Weights of a small transformer language model.
Architecture: LayerNorm before each block, rotary positions, biases, tied embeddings.
MLP neurons of a small language model. Each row is named by its layer, matrix (down: output weights) and neuron, and shows model dimensions 16-79. Each number is 50 + 15 x the weight over its row's rms, rounded and kept within 0 to 99.
A block is one neuron, or neurons of one layer that tend to fire together. After each block is what it responds to, as a language model described it from the Wikipedia text at the highest values.

L2.down944:40 60 19 31 70 30 60 51 51 66 40 40 52 43 52 45 39 50 80 48 50 60 51 54 66 42 20 31 44 44 52 34 49 68 45 79 62 32 64 60 53 61 39 45 56 59 65 49 58 55 07 54 76 68 41 44 33 48 83 39 05 35 38 49
Word-final suffix pieces completing nationality, religion and demonym adjectives, such as Cathol-ic, Americ-an, Boliv-ian, Brit-ish, plus the standalone article " an".

L8.down129:52 71 44 47 44 62 40 33 38 39 39 37 56 72 79 54 33 80 41 62 36 30 41 37 72 21 53 29 50 57 56 31 38 30 48 66 58 25 37 54 73 55 50 57 50 37 32 48 47 65 46 49 70 37 47 62 62 57 52 55 72 52 45 71
L8.down169:71 35 34 50 52 31 73 43 44 39 68 57 54 63 49 60 43 67 35 59 46 49 41 66 43 34 59 57 33 39 67 45 50 58 56 51 77 51 44 24 71 43 54 53 50 37 34 30 19 60 58 94 26 37 71 42 61 34 45 69 47 60 79 35
L8.down263:62 50 43 49 52 32 73 58 79 62 49 59 39 73 46 19 95 29 45 16 80 49 43 56 37 60 26 43 32 46 93 34 59 14 39 80 48 69 48 62 49 68 36 46 34 26 23 32 49 16 29 45 61 51 62 34 52 26 37 51 43 41 38 61
L8.down299:62 54 58 77 61 31 40 11 60 34 79 14 28 43 64 48 85 57 50 45 43 60 48 48 43 74 60 74 64 46 55 67 53 53 49 60 51 28 34 69 35 64 61 48 66 50 83 64 52 16 59 56 60 58 59 50 55 60 58 68 55 56 32 57
L8.down443:41 33 60 58 67 49 62 39 48 49 29 57 69 32 52 46 49 64 23 57 55 29 63 50 39 63 70 64 56 65 12 68 55 37 57 54 51 52 51 66 50 60 53 15 35 41 49 64 39 88 48 50 38 53 74 40 51 36 72 70 49 77 70 57
L8.down453:37 76 49 21 20 52 58 35 19 84 59 65 45 26 48 38 61 36 50 50 68 50 54 49 32 40 31 27 61 49 79 77 30 27 48 47 35 30 43 56 72 54 60 42 33 37 48 41 43 54 37 26 72 51 46 42 55 72 39 53 49 41 53 45
L8.down490:39 63 44 61 58 40 48 58 73 43 68 58 33 61 75 56 84 52 53 54 64 67 55 60 70 72 70 79 73 39 33 70 58 56 52 65 28 63 47 39 68 51 60 75 50 55 51 56 47 22 56 32 44 25 65 30 51 39 43 33 54 33 37 70
L8.down559:26 51 34 12 53 52 31 64 82 64 60 55 82 26 49 38 58 72 42 55 71 36 59 55 30 48 13 59 37 88 82 50 34 68 17 51 53 75 23 44 34 41 44 71 54 45 58 42 85 56 51 55 24 59 60 39 54 85 37 55 56 71 55 44
L8.down603:75 52 16 67 58 75 50 51 61 55 60 50 70 51 70 21 77 63 51 74 28 78 11 37 47 56 59 47 36 23 66 40 53 51 73 27 41 59 50 33 55 55 45 72 72 65 51 49 33 51 66 59 44 38 70 43 55 53 42 49 48 44 54 60
L8.down648:54 70 62 23 36 57 58 45 33 48 53 83 49 38 63 92 55 72 48 49 55 51 55 59 44 34 38 47 34 25 25 48 19 24 64 43 27 39 19 51 51 52 75 31 30 58 19 46 32 29 53 58 30 52 51 48 47 53 59 33 54 60 45 66
L8.down661:39 52 47 42 58 52 48 81 50 66 62 65 60 58 26 69 45 60 17 61 46 63 54 29 30 61 42 40 47 60 53 46 44 58 16 49 32 45 59 58 40 22 26 41 47 68 53 39 69 41 31 32 37 36 69 37 58 74 38 45 74 61 51 59
L8.down671:55 59 57 51 42 34 80 55 55 06 37 30 41 50 48 34 21 55 42 70 48 30 72 42 47 64 16 52 68 71 58 44 66 66 20 53 38 36 45 51 50 60 42 75 51 34 39 45 68 51 55 48 48 34 34 54 57 41 63 55 46 52 40 49
L8.down700:32 63 79 50 78 71 56 27 34 58 30 62 64 33 44 44 63 43 20 45 50 70 33 47 51 44 29 48 24 42 48 65 32 46 32 32 25 34 47 36 50 44 34 66 62 38 47 67 51 41 42 49 56 53 46 46 43 55 41 43 72 49 41 33
L8.down705:90 28 55 28 58 60 64 48 58 60 70 51 39 55 62 21 71 46 57 61 44 61 11 36 67 52 44 54 32 74 59 36 44 63 86 75 43 49 33 37 64 55 59 58 61 39 65 52 88 61 53 41 44 42 41 36 50 24 64 65 19 65 56 51
L8.down799:33 66 48 50 43 34 68 82 60 59 44 11 64 74 93 49 35 57 26 49 44 47 56 30 27 28 65 33 64 54 74 42 26 60 35 58 48 28 54 57 43 52 18 39 58 77 49 50 60 54 64 44 75 49 63 45 76 62 55 29 77 56 47 67
L8.down878:67 47 47 62 66 28 50 40 52 52 55 45 51 37 30 55 46 77 70 52 48 46 44 51 85 73 70 43 51 45 13 64 30 49 47 75 41 20 47 56 32 63 68 32 94 25 45 64 68 51 28 65 41 55 41 65 71 62 57 43 78 49 52 39
Final word pieces that complete a person's given name just before the surname, mostly in rosters, credits and cast lists, e.g. Hen-ri(k), Nath-an, Mik-e.

L7.down164:55 50 54 49 43 53 43 64 36 84 53 52 62 51 64 48 39 38 52 70 54 56 78 59 47 36 23 07 63 74 67 30 41 48 54 58 37 54 61 64 50 69 67 40 64 47 52 70 42 52 63 37 51 57 45 42 57 33 51 67 42 23 28 59
L7.down524:52 67 55 40 43 47 67 47 60 29 71 25 62 62 21 40 61 42 44 46 52 54 69 41 48 49 44 25 52 32 45 38 48 70 57 34 60 47 45 32 32 55 57 47 37 20 59 49 45 47 48 40 68 45 38 57 52 53 54 33 15 37 30 47
L7.down558:60 53 56 53 36 30 62 82 64 25 40 40 49 55 72 46 61 58 49 64 64 40 62 76 50 32 63 27 59 63 41 34 63 69 32 43 55 66 40 53 51 56 63 40 56 48 50 32 59 47 55 41 60 47 41 54 69 38 27 44 53 52 55 47
L7.down938:28 73 60 39 42 33 26 36 52 23 50 23 27 64 47 36 54 60 86 38 65 44 41 39 46 49 21 36 50 50 58 24 65 63 31 61 29 25 63 69 68 68 62 63 13 49 74 56 60 74 29 62 20 65 63 49 69 99 51 57 21 39 49 58
The article "an" (sometimes "An") after a verb or preposition, as in made an, on an, worked as an; weaker on word-initial fragments like cl, S, pict.

L7.down124:42 28 31 70 68 79 76 58 39 70 62 53 45 37 57 64 16 42 36 27 51 40 37 53 54 28 70 36 72 51 43 46 27 70 43 53 29 78 57 62 17 55 49 51 44 54 61 47 50 25 68 34 40 49 49 40 58 58 51 45 45 31 36 54
L7.down199:66 52 35 65 68 32 27 34 52 50 49 37 54 38 37 58 60 40 12 34 50 55 29 43 58 47 29 34 58 44 52 46 63 51 54 45 68 36 65 44 29 57 81 37 72 53 44 36 22 46 52 42 41 58 49 56 37 64 75 57 64 18 38 39
L7.down338:58 66 66 61 59 63 62 53 26 27 42 61 32 99 69 35 66 60 23 33 43 27 52 46 58 50 45 44 42 41 56 56 51 54 33 45 46 55 37 83 45 46 76 53 65 48 37 42 43 28 72 22 48 63 37 22 56 42 38 69 72 43 67 52
L7.down341:41 68 39 57 72 41 86 66 37 38 54 40 52 19 48 64 51 64 27 47 43 63 77 76 67 46 36 44 57 41 45 56 51 68 38 45 44 81 70 73 50 40 61 51 47 98 60 42 43 68 57 42 64 37 38 52 27 59 65 35 90 38 69 65
First word-piece of a person's given name, usually its first letter(s), as in Ch|ris, E|dd, Mar|vin, in rosters, election tables, credit lists and name lists.

L2.down357:75 57 32 55 33 51 41 58 30 56 50 53 60 58 44 34 81 36 43 63 32 54 72 33 37 34 62 56 53 72 67 51 51 40 99 52 17 84 70 32 80 40 59 66 30 57 59 40 46 29 54 58 50 42 79 60 53 58 73 37 45 37 53 64
Final word pieces that complete a person's first name or initial just before a surname, such as Dav-id, Kev-in, Rober-t, and the period in "J." in credits, lists and tables.

L8.down143:30 65 54 51 54 50 42 30 60 56 43 43 38 58 48 59 53 67 86 77 62 59 31 46 43 42 24 74 61 31 53 58 42 47 51 45 58 34 63 27 46 64 61 33 62 11 60 55 41 47 67 39 42 38 42 60 43 71 47 48 50 35 40 44
L8.down148:57 78 48 69 60 28 55 50 31 25 64 50 62 50 07 61 63 45 63 57 38 69 59 66 62 37 40 68 59 59 93 61 27 24 94 66 62 32 27 34 70 51 46 60 45 54 47 63 81 33 52 67 49 47 57 61 42 35 25 65 76 55 38 61
L8.down183:73 32 83 51 61 55 73 43 33 41 43 37 60 36 58 43 61 71 47 53 68 27 62 69 35 56 60 57 28 32 31 46 68 57 56 43 53 23 79 49 31 70 40 55 44 68 24 27 26 42 80 62 52 25 53 71 32 42 76 43 71 37 42 54
L8.down184:12 60 32 60 57 48 41 62 42 34 44 45 59 30 49 52 67 37 26 55 97 49 42 90 53 44 49 50 38 48 41 25 40 55 37 63 57 53 66 63 83 68 46 58 61 45 45 45 44 36 66 30 54 67 83 59 64 62 56 33 45 67 54 25
L8.down205:60 46 64 62 52 69 56 42 26 60 46 46 46 93 34 74 51 48 36 55 42 61 41 63 35 55 46 55 47 27 56 25 45 43 50 30 78 35 62 34 74 31 07 58 50 70 56 55 67 34 55 76 85 45 60 43 53 48 30 46 32 39 59 56
L8.down264:42 54 72 53 57 31 46 43 53 65 82 66 44 61 54 60 45 15 73 40 00 72 47 56 46 58 68 39 71 47 06 40 47 49 42 66 65 48 59 79 60 34 37 59 74 34 36 50 53 51 50 46 49 25 31 54 42 64 43 47 46 63 43 47
L8.down434:35 67 53 63 43 38 52 57 50 44 60 54 56 21 34 33 57 30 47 64 38 49 26 38 64 43 43 21 49 32 68 51 52 65 54 34 43 51 73 48 70 56 70 56 76 35 48 41 42 80 47 38 54 86 49 18 62 80 58 41 59 20 57 45
L8.down485:63 58 40 28 41 66 57 51 68 51 36 66 76 39 70 49 47 60 35 59 46 20 49 53 46 42 33 34 76 74 52 19 52 33 35 97 51 48 42 57 60 65 38 36 49 41 53 64 46 53 60 52 69 26 61 69 32 81 52 43 32 41 90 71
L8.down503:37 74 26 65 59 33 58 38 55 30 58 48 34 51 49 45 80 50 65 46 42 28 68 52 67 55 60 48 47 63 48 47 40 52 43 58 56 67 60 58 25 44 46 31 45 40 57 57 51 55 59 42 52 61 41 55 50 54 64 17 27 58 48 32
L8.down524:40 67 15 21 36 29 42 41 54 14 44 53 42 47 59 33 61 38 42 28 71 64 84 50 27 63 65 30 62 47 43 52 51 50 47 58 39 57 58 35 46 37 70 47 65 60 40 46 87 75 51 63 37 62 57 46 34 47 18 34 57 48 27 56
L8.down678:48 99 59 63 53 39 70 49 25 78 73 62 37 41 51 60 74 42 49 75 61 72 38 21 72 18 40 56 65 49 29 63 67 50 51 46 54 56 54 36 74 41 56 80 38 52 46 33 51 50 55 44 34 63 26 54 63 48 42 38 29 57 69 41
L8.down717:55 41 58 24 55 56 48 58 26 03 41 28 59 44 60 38 64 28 45 78 57 39 43 73 51 56 77 25 56 43 34 76 79 58 76 61 61 31 47 11 38 87 54 55 41 33 37 58 57 54 64 18 51 58 61 59 56 46 42 68 65 37 61 57
L8.down765:61 41 60 70 47 44 09 60 48 39 46 50 23 10 43 48 35 74 42 44 45 54 41 35 64 62 35 82 65 58 48 39 52 27 42 63 71 51 51 38 31 59 50 57 33 43 57 52 67 36 32 59 78 50 39 45 58 64 57 58 49 58 65 40
L8.down780:56 28 56 58 32 40 47 66 43 47 63 57 57 57 31 39 62 35 21 39 37 58 42 56 32 80 52 38 29 34 73 34 55 56 79 27 45 44 71 51 52 30 64 51 45 49 42 79 76 43 74 40 64 56 50 36 47 48 54 36 53 64 41 39
L8.down844:29 24 59 65 69 40 60 24 51 52 76 56 58 38 39 56 58 20 70 59 68 59 49 56 55 53 34 84 54 40 18 69 51 49 49 48 35 29 40 58 62 86 55 34 61 31 58 44 43 62 74 65 66 47 62 32 52 65 71 50 42 47 77 29
L8.down975:25 75 32 68 18 28 10 44 45 23 53 39 52 42 35 28 63 24 70 23 41 39 75 54 41 44 45 37 53 55 52 36 56 57 33 46 68 48 50 63 39 56 46 65 30 68 22 45 39 46 55 32 49 43 60 36 38 58 46 53 62 64 37 44
Mostly the article "an" (also "An" and "an" word-starts like Anoa'i, any), often after a verb, plus auxiliaries "was"/"were" in running prose.